{
  "num_hidden_layers": 19,
  "hidden_size": 224,
  "num_key_value_heads": 4,
  "norm_place": "pre",
  "norm_eps": 1e-05,
  "rope_fraction": 1.0,
  "qk_norm": false,
  "tie_word_embeddings": true,
  "parallel_block": false,
  "init": "uniform",
  "init_std_down": 0.00237,
  "learning_rate": 0.00792,
  "decay_shape": "linear",
  "final_lr_fraction": 0.0,
  "max_seq_len": 512
}
MLP neurons of a small language model. Each row is named by its layer, matrix (up: input weights) and neuron, and shows model dimensions 160-223. Each number is 128 + 32 x the weight over its row's rms, rounded and kept within 0 to 255.
Before each neuron's rows, "fires on" lists the tokens most often at its 100 highest values on Wikipedia text that the model never trained on.

fires on: ";", " |", " was", "in", " D"
L16.up621 [117 179 129  70 129  96  96 161 134 147 108 168  88 125  99  91 115 199 116 137 148 145 197 132 132 101 164  90 138 153  95  95 105 130 119 109 164 146 129 152  69 160  62 117 125 102  99  56 141  75 149  91 143 141 126 148 178 123  87 114 159 158 118 126]

fires on: "i", " and", "a", "u"
L16.up270 [117 160  66 167 147 127 132  84 124 128 169 138 117  36 142 197 130 122 123 155 104  80 133 165 138 150 147  90 143 133 134 115 147 101 114 138 143 121 107  89 156 125 157  81 104 112 137  87 120  83 142  86 111 104 107 125 173 107  68 111 160 166 144 197]

fires on: "y", "use", "f", " time", "b"
L7.up200 [120 176 108 182 193 183  83 113 170 167 161 130  95 135 116  72 122  96 117 152 117 114 117  96 149  93 152  47 127 107  76 141 109  95 133 119 132  95 112  98 114 114 144 108 108 149 152 168  77 126  34 207 135 106 137 125 129  84 145 140  98 144 140 183]

fires on: " ", " of"
L14.up71 [138 120  77  69 131 138  88 178 107  91  87 139 140 120 127 179 113 127  92 114 114 156  92 112 118 151 116 176 157 113 137 123  83 128 159  81 173 154 180 132 128 133 124 112  74 102 156  97 166 152 133 124 126 165 171 129 130  87 148 128  48  89  75 192]

fires on: " Gr", "ier", " Fran", " ac", "″", "ue"
L4.up713 [ 95 157  42  75 173 117 116 152 164 151 162 107 194 199  82  83 122  75 101 118 117 190 106 104 145 158 162 125 165 116 102 155  76 114  77 107  98  87 157 144 116 101 124  88 130 119 125 109 123 110 136 145 168  97 171 107  94  89 111  90  71  91 163 104]

fires on: "ld", "ok", "ed", "ied", " was", "ott"
L9.up597 [116 143  99 167 123 118 151 125 150  92  49  96 106 122 123 115 149 120 134 166 109 158  63 107 140 138 137 105  97 149 127 166 159 114 101 115 170  64  90 142 143 108 175 123 137 140 114 142 151 119 134 106 158 123 130 172 166 104 135 112 118 109 125 117]

fires on: ".", " c", "p", "gr", " p", "art"
L13.up287 [139 143 138  51 148 138  90  86 136 128 100  96  98 145 162 138  71 112 156  96 103 137  78 106  53 138 118 128 146 166 168 120 109 132 150 180 151 115 145 122  85 136 109 154  27  96 141 127 119  75 147 124 167  48 136 155 132 101 137 122 170 124 140  89]

fires on: " a", "A", " s", " A"
L13.up217 [179 152 104 116 113 146 127 110 133 194 108 176 176 116 136 110  93 134 122 124 110  73 100 126 135  57 113 150 115 136 127 191 117 113 112 100 153  76 112 139  56 165 110 145 148  97 118 157 110 146 164 124 135 119 137 167  46 146 114 113 140 110 123  95]

fires on: "b", "ub", "A", "g", "y", "r"
L4.up761 [176  87 142 131 128 164 156  95 104 106 148 105  22 211  95 193 156 202 134 103 116  58 101 155 119 127 143  75 124  82  54 126 149 169 188 108  79  72 146 140 126 101  88 130 183 114 127  89 156 164 169 137 117 134 146 115 192 134 108 119  80 123 109 156]

fires on: "y", " years", " U", "3", "4"
L2.up458 [124 110  79  78 188 101 111  79 107 103  54 147 125 153 158 204 141 169 126 127 148 118 111 105 174 150 134 110 122 116 139 143  72 160 105 207 115  67 152 105 100 185 202 132  67 155 148 171 131 135 103 115 123 127 144 180 128 137 155 149 114  63 116 111]

fires on: " on", "ing", " of", " app"
L14.up592 [118 112 150 126 137 124 132 161 146  23 123 149 167 146  84 133  92 150  52 155 148 133 158 145 100  86  95 139 156 127 161 149 112 138 135 113 147  97 127  78 139 132  95 129 130  61 156 173  93 133  84 133 120  73 145 122 137  96 188 176 111 118  95 145]

fires on: "ing", " direct", " develop", "ed", " us", " sing"
L12.up650 [131 130  94 157 135 113 205 165 125  96 154  87 101 131 115 145 140 114  91 145 157  88 128 167 119 150 144 177 143 124 111 122  92  95 151 134 107  76 137  54 125 126 105 208 159 154 171 172 124 127 143 142 129  97  84 124 118 122 130 108 179 157 135  95]

fires on: ",", " exp", " ", ".", "6", " +"
L15.up691 [107 141 186  95 128 162 138  94 138 123 176 118 145 142 110 135 151 104 103 134 141 149 110 124 146 123 105 181 104 157 142 136 151 150 173 134  64 119 137  64  96 101 148 178 103 184  98 106 172 167 109 121 133  76 143 139 112 118 173 110 135 157 124 113]

fires on: "ep", "et", "c", "iv", "l"
L12.up864 [125 102 133 116 116 170 105  75 130 182 164 121  85  79 147 123 159  84 120 110 111 132 152 160 122 143 182 100 158 143 126 102 190 171 118 159 142 118 167 138 121 171 141 175 131 145 100 149 111 104 113  88 109 130 155 107 123 160 165 140 103 180 138  95]

fires on: " and", " sc", " or"
L13.up745 [169 154 141  90 147 156 182 110 106 149 115 171 109 189 123 151 143 187 112 111 107 161  61  84  69 119 129 126 107  97 124 109 113 123 163 146 112 104 166 164 185  82 121 168 105 102 127 191 100  85 134 121 182 119 112 163 104 147 222 186 155 141 159 102]

fires on: " for", "or", "our", " as", "iz"
L16.up535 [ 66 117 166 167 124 155  92  87 136 119 154 101 143 110  38 107  52 113 135 165 127 107 123 179  58 123 182 220 157 179 143 160 130 116 154 145  72  97 165 149  95 149 134 164 101 127 106 147 185 159 127  99 148 126 177 112 127 106 110 129 147 145 132 151]

fires on: " S"
L13.up433 [139 114 114 133 156 138 141 164 142 157 124 183 161 165 112 110 113 105 143 106 110 117 196 151 164 126  85 139 174 133 189 143 130 130 133 129 170 146  64  83  85 121  91  92 142 131 115  95 126 118 145 103 131 134 148 114 141 153  99  74 128 138 123 139]

fires on: " |", ";", " were", "ur", "ab", "b"
L15.up544 [122 139 132  70 105  85  72 129 160 113 142 173 169 149 130  98 127 159 152 116  97 120 109  80  91 104 142  79 125 138  92 146 125 136 130 157 179 140 124 156 102 122  69 140 128 154 117 111 110  73 182  85 154 117 204 173 133 137 127  67 160 185  91 116]

fires on: "il", "18", "ical", " Pol", "nt"
L9.up293 [122 143 136 131 145 168  86 102 100 118  94 143 164  99  74 143 156  91 113 201 174  68 135 119  94 142 133 141 131 103 122  98 174 136 116 139  97  66 168 134 129 115 116 122 106  95 147  58 165 142  85 196  88 122 129 107  86 117 184 125  54 103 163 143]

fires on: "id", " m", " M", "om", "g"
L13.up38 [158 136  78 186 173 106 103 138  86 174 143 138  75 122  94 131  96 149 120  97 128  92 107 107 178 140 111 145 124  95 124 125 179 104 127  77 124 129 107 136  74  92 162 158  97 119 156  61 122 101 116 110 166 102 175 180 136 142 118 100 144 139 126 128]

fires on: "y", "am", "anc"
L7.up393 [141 156 106 139 158 167 136 128 148 184  81 165 137 146 165 130 127  91 143 159 104 143 183 115 103 154 172 153  73 109  93 137 107 126 153 164 158  98 217 140 160 122 140 165 118 129 134 157 154 104  85 161 105 183 123  71 184 121 107 128 117 169  61 119]

fires on: "ec", " bec", " acc", " spec", "ment", "cc"
L4.up524 [158  85  85 178 113 114 169 158  81 140 140 130 142 201 106 153 160 126 102 126 136 139 118 120 121 138 115 148  98 117  93 167  95 138 128  96  68 126 144 103 127 142  95 131 126 177 122 109 176  76  69 206  93 156 107 167 162 177 141 112 172 138 148  83]

fires on: "\n\n", "S", "T", "\"", ")\n\n", "N"
L4.up147 [134 173 124 203 119 120 130 124  70 155 139 128 166 176 158 103 137 147  58 161 110 141 127 149 127 127 125 190 159  93 199 174 133 126 173 103 114 131 164 106 144 105 117 126  42  82  71 118 125 144 155 204 105 151 142 105 132 108  83 102 184  81  75 133]

fires on: "al", "ad", " Cal", " four"
L4.up250 [115  97 111 107  85  67 143  80 144 161 153 155 112 147 111  51  88 166  96 121 104 170 168 133 105 130 130 117 150 185 138 134 169 124 163 189 150 110 123  81 114 146 162 103 191 149 160 118 128 141 126 137 133 133 160 145 124 120 159  89 138 109  99 214]

fires on: "a", "as", "i", "ain", " York", "y"
L12.up4 [ 97 171 130 129 130 163  99 120  75 202 140 131 113  79 110 133 162 114 158 130 107 117 132 173  78 170 143 144  78 109 145 174 144  94 142 134  67 131 108 135 100 150 216 125 168 138 107  52 151  61 176  50 156  68 139 159 142  80 145 158 127 139 158 166]

fires on: " S", "av", "al", "and", "cl", "ad"
L15.up295 [129 138  95 103 105 146 110  88 109 157 178 174 150 118 138 109 145 132 152  83 153 132 157 146 164 140 118 183 124 197 174 105 161 123 145 121 193  95 138 113  76 148 206 142 119 120 140 116 140 108 111  71 160 142 163 126 126 161 106 124 134 111 134 193]

fires on: " St", "ch", " st", "it", " W"
L16.up340 [107 103  96 143 126 127 145 126 187 119 133 177 136 113 136 153  74 163 107  89 121 135 115 130 117 116 155 135 155 112 143 106 156 201 130  72 171 136 183  85 128 157 137 156  99 117 123 155 110 115  91  92 112 135 109 156 136 145  93 182 105 153 138 106]

fires on: "it", "rop", "ot", "ad", "f", "v"
L12.up246 [165 154 164 112 142 132 108 134 175 133 186 136 172 145 204  75 174 166 104 142 143 159 156 120 119 100 160 128 137 147  97  88 160 159 178 132 150 140 157  98 133 154 117 144 121  55 126 124 112 154 161 149  98 152 127 159 165  45 105 153  13 100 147 127]

fires on: " |\n", "a", "i", "and", "aw", " con"
L14.up299 [ 73 125  94 159 154 120 124 155 100 152 147 157 129 169 111 113 117 218  89 114 131 113 132 107  68 199 157 180 111 113 153 161 183 126 129  88  95 105 115 150 161 108 208 187  93 146 127 108 130  83 182  99 156 115 152 151 112 121 147 111 103 165 107 129]

fires on: " |", ":", "=", " sp", "The"
L2.up284 [ 92  83 101  93 172 112 123 151 133 135  91 138 126 150 125 115  94 131 167 171 136 164 109 139 139  88 160 189 139 155 151 138 116 179 124 108  81  71 126  51 147 144  92  50 137 132 100 132 183 131  93 138 118  83 139  98  85  80 124 108 187 108  94  77]

fires on: "ed", "f", "er", "'", "ered", "it"
L5.up39 [148 157 129 126 158 131 128  78 137  98 143 110 141 157 150 139 107 143 146 138 120 144 143 108  94 101 147 119 118 137  70 102  70 109 105 104 164 136 107 125 112 176 131  60 174 129 122  94 146 154  90 132 104 133 101 157  73  97 101  92 115 146  90 196]

fires on: " on", ":", "ing", " from", "|"
L15.up469 [ 65 146 155  97 110  71 106 131 102  63 171 123 154 111  61 165 111 106 131 145 141 117 120 110 124 102  37 103 168 115 153 171 142 148  81 121 126 160 143 103 138 148 129 133 116 124 177 124 141 121 104 133  44 159 197 143 111 134 149 156 102  76 111  73]

fires on: ",", " of", "all", "inal", "ampions", " the"
L13.up402 [152  99 151  99 150 133  96 106 150 186  92 138 131 162 109  75 155 105 139 190  89 114 122 163  78 163 193 129 176 136 139 120 121 119 107 107  98 151 161 117  51  71  80 130 151 159 100 108 162 161 105 153  96  75 173 104 131 149 164 105 141 116  97  51]

fires on: " and", "y", "ction", " or", "duction"
L13.up153 [108 167 140 112 163 151 111 126 131 120 134 152 141 163 112 118  64 129 116 169 126 171 151 151  97 143 126 126 133  92 151 116 137  61 132 143 125 145 139  94 121 118 119 154 124 115 107 127 171 133 130 135  41  99 129 145 109 146  64 132 113 168  86 117]

fires on: "it", "s", "ivers", "y", "ed", "le"
L7.up616 [124  70 103 136 132 135 160 149 113 117 130 113 146 121 121 157 172 116 126  97 181 108 148 103  73 121 120 135  70 116  40 177  98 156 127 124  91 127 163 133 107 131 130 113 109 106 148 144 109 129 122 125 118  60 176  93 143 114  89 128  80 168 180 168]

fires on: "or", " in", "l", "t", "le", "en"
L12.up687 [ 93 146 108 126 100  94 138 143 173 142 166 134 118 115  97 111 136 160 123 185 135 112 100 110 134  98  32 127 126 118 154 101 173 136 129 136 138 113  82 182 121 141  88 133 126 189  81 183 154 130 127 164 108 103 125 163 121 154 122 126 109 162 105 130]

fires on: " was", " in", "eneral", " as", ",", "ed"
L15.up512 [148 115 140 161  62 139 139 147 135 180 130  65  74 158 126 149  58 133 127 140 144 121 166 114 145  92 157 136 146 158 108 101 129  96 126 102 117 100 131 144  78 104  94 179  98  99  61  96 141 137 108 101 115 105 142 165  90  71  91 100 178  73 142 181]

fires on: "us", "et", "l", "d", " class", "ure"
L4.up229 [143 153 140 144 155 158 155 171 141 113 118 159  70 118  82 102  93 140 119 116 157  61 102 141 112 134 171 125 148  92 111  95 120 121  86 176  79 150 114 119 181  88 111 126 142 138 102 147 162  97 129 140 146 131 113 161 119 145 137 154 154 108  88 111]

fires on: " a", " per", "ter"
L4.up605 [123 144 132 125 183 143 114  86  94 133 158 179 139 167 165 108 133 129 116 120 160 152  63 107 149  65 132 117 101  87 163 148 141  98  90 147 113 128 131 102 121 213  79 154 168 182  75 194 107 158  98  93 122 163 119 162  77 130 106  86 145 137 122  76]

fires on: " ", " a", " |"
L16.up702 [ 90 182 127 119 179 166 111 124  98 117 141 129 131 139 132 151 199 153  97  88 154 152  86 141 164  90 104 129 151 139 138  86 142 143 148 120  90 123  77 100 119 152 140 107  70 138  61 141  98 128 140 115 143 133 173 132 124 124 197 105 127  99 121  99]

fires on: " Christ", "|---|---", "ty", " th", "2", " August"
L4.up201 [134 124  94 207  99 111 126 170 169 132 134 116 128 125 129 158  98  88 144 158 113 119 107 162  85 195 116 102 130 165  64 118 104 160 172  38 120  99 153  93 170 125 116 180  91 109 140 165 125  88 161 162  81  86 127 122 118 165  92 155 155 159 123  93]

fires on: " S", ":", "s", " also"
L13.up120 [ 68 135  55 131 137 152 112 139 134 140 173 141 199 178  83  98  58  89 137 100 145 140 150 152 151 133 139 103 118 139 113 130 123  77 158  95 134 107  80 119 138 111  98 128 100 158 158  96 148 131 156 137 135 181 142 152 198 170  73 140 172 106 122 127]

fires on: "ri", "qu", "in", "l", "out"
L7.up860 [126 150 173 131 127 163 110 114 142 123  82 151 181  87  71 132  88 117 122 131 134 106 150  80  87 144 118 152 164 193 129 163 122 116  84 173 144 113 150 124 169 148 112 115 101 125 133  89 139 134 108 150 142 134  63 162  98  94  80 141  67 202 126 183]

fires on: "y", "ag", "it", "A", "amp", "g"
L5.up500 [170  47 117 116 154 115  98 123 105 159 152 136 139 145 138 104 145 152 148  98 130 122 144 103  68  82 121 108  80 138  80 120 150 108 150 113 116 161 155 116 133 137 121 160 170 133 170  76 178 173 112 142 137  95 171 141  92 151 134 128 106 168  93 217]

fires on: "==", "pp", "es", "g", "ri", "==="
L7.up456 [122  86 108 100  77  97 124 126  94 137  98 117 135  53 135 106  93 156 109 142 126  77 152 156  82 153 159 142 159 110 133 152 130 119 105 123 120 134 122 109 117 128 113  90  96 153 146 142 177 128 115  86  85 129  74 118  86 115 191  91 101 126 136 148]

fires on: "ed", "le", " to", "ing", "ic"
L12.up230 [120 149 173 124 104 129  75 117  85 145  71 100  82 110  63 133  77 151  88 158 146 112 102  42  58 177 112 191  76 114 139 183 133 134 105 162 113 139  74 107 176 148 152 173 128 127 112 173 120 103 133  71 159 156 152 129 111 116 107 147 101  88 136 115]

fires on: "b", "r", " acc", " y", "m", "l"
L5.up56 [136 158 127 137 115 135 141 129 154 139 158 148 106  93 134 126 111 131 106  66 156  58 100 111  76 132 100  92 102  71  60  77 142 145 143 157 124 133 139  57 153 165 144  83 157 135 138 146 187 117  94 148 127 133 106 152 117  81 151  93 108 130 164 147]

fires on: "al", " f", " is", "erm", "ame", " |"
L12.up170 [ 92 144 116 146  92 154  98 155 110 156 170  86  94  85 102 105 150 149 109 135  93 160 147  87 100  86 136 130 130 125  85 109 139 132 175 148 142 124 115 185 132  99 159  87 145 172  73 183  64  95  55 142 121 107 160 114  74  47 183 110  99 177 104 167]

fires on: "ec", " spec", " sec", " bl"
L2.up843 [180 109 106 135 138 103 144 152  87 211 145  53  78 140  84 157 153 112 107 118 114 145  94 139 137  87 108  91 128 184  37 190  89 111 162 133 114 153 177 169  94 146  37 125  95 183  95 141 159  73 141 140 159 148 125 148  39 188 153 154 139 155 109  74]

fires on: "ed", "ated", "ived", "red", "ing"
L12.up496 [112 160  93  96  96 134 166 133  87 124 153 126  63 128  66 150 100  81 141 178 169 141  72  77 107 130 126 171 131 142 103 191 128 145 112 105  80 147 121 119 166 118 193 127 151 150 126  86  63 104 104 124 161 122 108 204 116 129  81 104 145 159 130  81]

fires on: " under", " Air", "-", "N", "iver", "T"
L4.up638 [126 131 141 172 116 133 164 193  96 157 128 106 111 160 153 125 118 170  67 137  89 127  93 107  88 157 136 164 140 110 150 134  92 125 121  99 115 103  91 157  69 129 139 125  82 121  97 136 135 118 149 138  93 158 131 104 121 136 104 144 136 133 103 178]

fires on: "e", "hip", ".", "ene"
L7.up128 [ 69 122 188 114  95 110 104 144 158 126 114 179 109 132  84  90 133 167  91 130 154 130 119 122 134 114  93 103 107 101 159 116 147  50  79  92 176  95 120 197 145 128 123 144  69 115  87  85 123 115 175 187 146 160 158  99 110 148  74 131 156 136 148  63]

fires on: " of", " with", "ing", " in", " for", " end"
L13.up668 [112 126  96 115 176 110 101  74 113 104 121 175  71 106  95  53 138 147 128  87 134  89  88 112  86 161 104 100 112 150 162 108 124 122 114  81 123 110 165 106 197  96  90 116 169 113 130 118 145 150 123  86 155 107  95 200 129 137 186 176 139 127  88 119]

fires on: "–", "-", "up", " which", " to", " that"
L9.up24 [145 107  78 125  73 124 156 149 120  88 117  95 146 106 124 103 104 162 125  58 111  99 123 146 132  89  97 103 100 108  93 105 124 174 165 101 105 156 123 116 157 154 155 183 108 114 138 144 112 123 107 134 130 133 104 115 198 140 156 122 102  69 188  84]

fires on: "In", " in", " In"
L16.up883 [ 99 118 105 182 113 138 172 177 111 211 103  80 124 193 129 119 100 167 121 113 135 125 118 162 103  92 126  84 112 145 158 124  96 110 176 130 122 169 148 100 126  67 107 165 119 133 107 138  99 127 121 111 144 146 130 186 117 138  83 112 122 148 120 171]

fires on: ".\n\n", "M", "for", "9", "===\n", "11"
L2.up705 [ 95 100 221 121 184 123  77  84 122 118 118 161 179 124 117  79 163 153 166 126 148 152 132 128 141 159  57 110 107 105 122 135 135 124 128 118  91 102 171 107 141 122 128 140 143  94 171 130 210  94 189 149 168 114 126 123 157 145 129  75 133  81 151 147]

fires on: " mod", "ral", " West", " class", " East", " Cent"
L2.up727 [101 107 168  53 150  97 168  86 113 178 105 119  74 123 158 146 165 136 139 146 111 120 104  80 164  92  95 163 110 132 129 102 112  47 138 195 118 105  97  77 116 159 114 125  79 138  90 172 176 146 123  78 153 124 101 162 144 145 189 124 154 123 187 170]

fires on: " V", " J", " v", " P", " Le", " Cl"
L16.up489 [162 147 115 123 135 140 147 149 125 130 157  47 117 159 116 122 132 136 147  33 162  97 133 103 108  92 139  98 147 130 153 151 108  72 168 170 171 110 159 135 115 109 153 131 125  91 124 130 127 108 112 133 119 158 112 125 122 182 122 123 174 134 104  62]

fires on: "ld", ".", ":", "-", "t", "ort"
L7.up614 [185 126  62  94 116 128  96 114  97  62 191 129 120 167 167  92 111 130 100 141 106 125 107 188 124  66 191 122 129  77 181 163 106 112 155 113 137 130 153 123 182  81 100 186 116 172  94 122 151 149 105 151 103 163 169 139 130  95 114 127 136 114 113  61]

fires on: "r", "op", "o", "ub", "ut", "ic"
L5.up114 [199 131 158 139 136 129 200  77 134  89 138 131 119 142  86 175 179 103 129  96 100 125  90 107 127 127 111 118 155  89 176 121 144 111 183 112 139 131 186 124 137 131 106 125 144  93 162 109 147 102 138 123 166 111 121 159 154 126  84 131  89  97 120 155]

fires on: " of", " d", "it", "ution", "ar"
L15.up318 [105 147 138 104  94 135  70 149 107 141  82  99 148 112  84 146 169 117  30 118 155 142  85 138 153 115 100 111 113 158 143 151  63 151 167 111 123 179 133 110 161 120 124  71  53 129 172 110 118 193 121 156 124 121 146 119 150 123 166 156 126 105 148 182]

fires on: " elect", "b", "ic", "in", "y"
L9.up479 [176 172  41 140 152 229 123 168 145 191  97  84 100 135  97 110 100 132 114 153 163  98 147  85 165  47  95 138 134 155 101 133 124 120 124  83 150 144 141 126 113 172 112  67 124 139 128 159 121  59  79 112 196  76 136 123 148 150 147 120 126 140 158 199]

fires on: "=", "==", "″", "ier", "==="
L2.up519 [121 122  73 135 125 161 123 168 145  56  81 166 192 200  97 148 110 108  84 154 121 156 135 121 122 180 138 139 109 145 124 125 136 123 141  87 134 136 128 154  98 140 128 118 116  80  75 114 132  65 119 128 143  48 145 113 143 126 115  86 121  80 138 152]

fires on: " S", " F", " (", " Th", " be", "6"
L16.up732 [135 123  73 117 153 182 169 109 124 140 130 135 178 151 142 153  94 129 152 161 103 117 138 140 165 128  66 120 127 123 146 136 106 101  87  96 168 115 107 150 113 148 160 114 130 100 155  65 117  98 114 139 100 175  93 115 190 154 111 121 155 122 109 112]

fires on: "y", "he", "are", " and"
L9.up17 [170 128  88  67 106 147 154 122  98 184  91 120 143 132 133 153 152 216 159 145  98 176  95  55  94 122 127 166 149 135 210 165 114 142 119 145  66 145 164 155 180 157  67  98 141 112 100 123 149  85 126  46 100 129 109 115  82 167 141 142 100 145  82  94]

fires on: ",", " and", " the", "ic", " to"
L13.up843 [154 172 119 100 159 187 145 123 114 150 122 126 141 154 129 174 149 186 131 128 178 172 124  61 121 111 104 140 137 124 114 198 112 151 108 106 185 160 101 142 145  61 102 206 126 135 143 168 137 126 127 119 151 133  93 169 121 121 144 121  88 106 140 125]

fires on: " per", " Ar", "it", "l", "qu", "ubl"
L14.up418 [123 120 142  87 151  88 156 117 123 160  89 130 171 132 102 127  89 113 170 127 111 155 162 115  84 147 144 101 172 202 116  99  87 166 112 130 120 170 182 103  79  81 124 154 187 116 110 100 150 133 138 119 165 100 130 139 180 117  77 121  84 203 117 158]

fires on: "oc", "ear", "ob", " ch", "re", "iss"
L9.up516 [187  77 108 134 191 149 113 113 111  95 108 141 140 109 128 151 161  87 142  67  97 136 126 195  50 169 132 139 184 131 101 110 114 129 186 115  75 142 134  93 160 146  88 120 108  81 161 126  64 203 106  99 181  65 137 124 165  81  92 119  84 145 147 112]

fires on: "l", "les", "es", "ie", "le", "er"
L7.up505 [170 167 137  89 120 129 163 164 114 135 103  83 146 125 104 163 174 129 120 119 109 142 100 159  75 142  41 151 148 139 135  90 197  82 121  95 149 139  57 160 205  98 132 116 125 129 110 194 136 136  88 151 145 104 150 151 123 147 109 165 147 191  91  73]

fires on: " |", "-", "\n", "ing", ":", "et"
L15.up672 [139 194 120  95 144 138 154 144 140 134  96 149  96  93 131 161 113 184 151 164 127 163  90 154 141 122 203 152 142  62 146  98 104 132 142  91  74 158 133 122 162 124  67 150 146 121 113 123 184 173  47 103 110 147 157 122 156  82  50 130 178 120 123 127]

fires on: " Gr", "3", "its", " gr"
L2.up345 [183 136 164  84 255  70 126  97 132  45 121 122 119 124 167 144  92 105 199 140 157 156 149 116 105  99 123 138 159 177 105 112 155  99 102  82 161 152 192 107 115 119 121 131 135 160 177  36 118  79 193 135  77 150 180 110 114 125 167 115 135 144 129 125]

fires on: "d", " end", " Ad", "D", "ind"
L4.up163 [147 171 105 129 148 132 139  92 110 120 114 167  67 115 155 173 219 140  77 100  82 105 120  81 141 120 100 170 116 138 119  93  92 134 154 129 234 125 108 104 163 117 125 166 149 162 137 102 146 139 141  79 133  98 133 116 100 159 139 124 191 200  55 128]

fires on: "in", ",", " In", "ai", " in", " of"
L12.up617 [123  61 124 139 129  73 172 175 115 112 185 162  81  95 132  53 155 207 115 144 149  93 114 103 115 161 123 145 130 143 119 105 183 131 140 152 120 100  99 109 172 105  70  98 129 144 132 131 128 158  99 111  95 123 185 136 116 131 173 205 111 131 123 158]

fires on: "ther", "her", "ited"
L2.up711 [194  91  24 140 145 167 185 110 112  52 198 134  64 178 125 131  88 140 142 166 131 122 135 143  93  35 113 141 118 132 129  89 113 138 135 109 103 100 150 185 119 118 154 124  85 114  99 113 121 154 148 114  85 104 192 115 179 145 100 166  89 104  80 119]

fires on: "-", "i", "a", " than", "ou"
L7.up681 [ 91  71 128 115 129 152 119 103  89 155 143 130 119 105 123 118 156 150  98  97 114 128 138 163  61 182 196  93 114  74  96 101 164  79 125 107  86 154  80 107 131  96 108  67 121 141 132  61 105 109  59  62 122 152 143 111 146 100 132 123 123 170 199 156]

fires on: "==", " from", "===", " its", " between"
L2.up236 [136 138  52 107  69  63  84 119 191 119 153 158  53 109 167 119  98  93 129 150 143 142 124 165  42 154 192 126 132 119 196 143 130 144 189 112  99 104 139 142  78 121 125  73 108 117 148  66 127 110 172  94  97 122  94  98 119 107 159 100 105 121 140  93]

fires on: "y", " le", " f", "le", "it", "f"
L13.up409 [155 107 101 134 159 146 137 153 159 192 179  97 151 228 124 106 109 166  97 103 187 139 118  88  99  93 193 124 119 148  59 139 121 134 138 147 135 143 111  92  84 170  89  99 133 120 145  83 103 111 109 145 104 157 100 132 132 135  45 132  85  96  95 195]

fires on: " att", " Char", " char", "ir", "w"
L2.up231 [131 134 157 157 105 164 146 171 144 113 185  63 114 174  76 137 135 152 158 123 152 152 112 129 174  91 145 102 128  92 165 215 127 126 153  79 157 134 166 108 124  92 157 113 126 109 117 116 112 146 132 143 104  54 105 137 138 155 129 146 120 186 123  93]

fires on: " P", " p"
L14.up168 [110 121 106 125 153 195 124 108 148 166  79  38 166 134 127 109  42 151 131 103  96 126 132 149  70  70 139 118 111  78 197 106 145 104 137 139 191 151 157 139 135 128 151 137 137 157  76 148 150  68 135 110 162 101 184 156 115 154 122 141 200  98  97  88]

fires on: "ing", "ed", "hed", "ake", "es"
L13.up79 [150 110 139 168 161  81 145 145 152 122 128 174  87 168  63 144 109  77 152 123 145 147 106 106 106 189 133 131 122  97  95 137  89 141 124 142 106  60 166 111 108 165 141 155 176 127 190 141 115 161 128 114  86  99  62 124 117  93 157 117  72 160 159 127]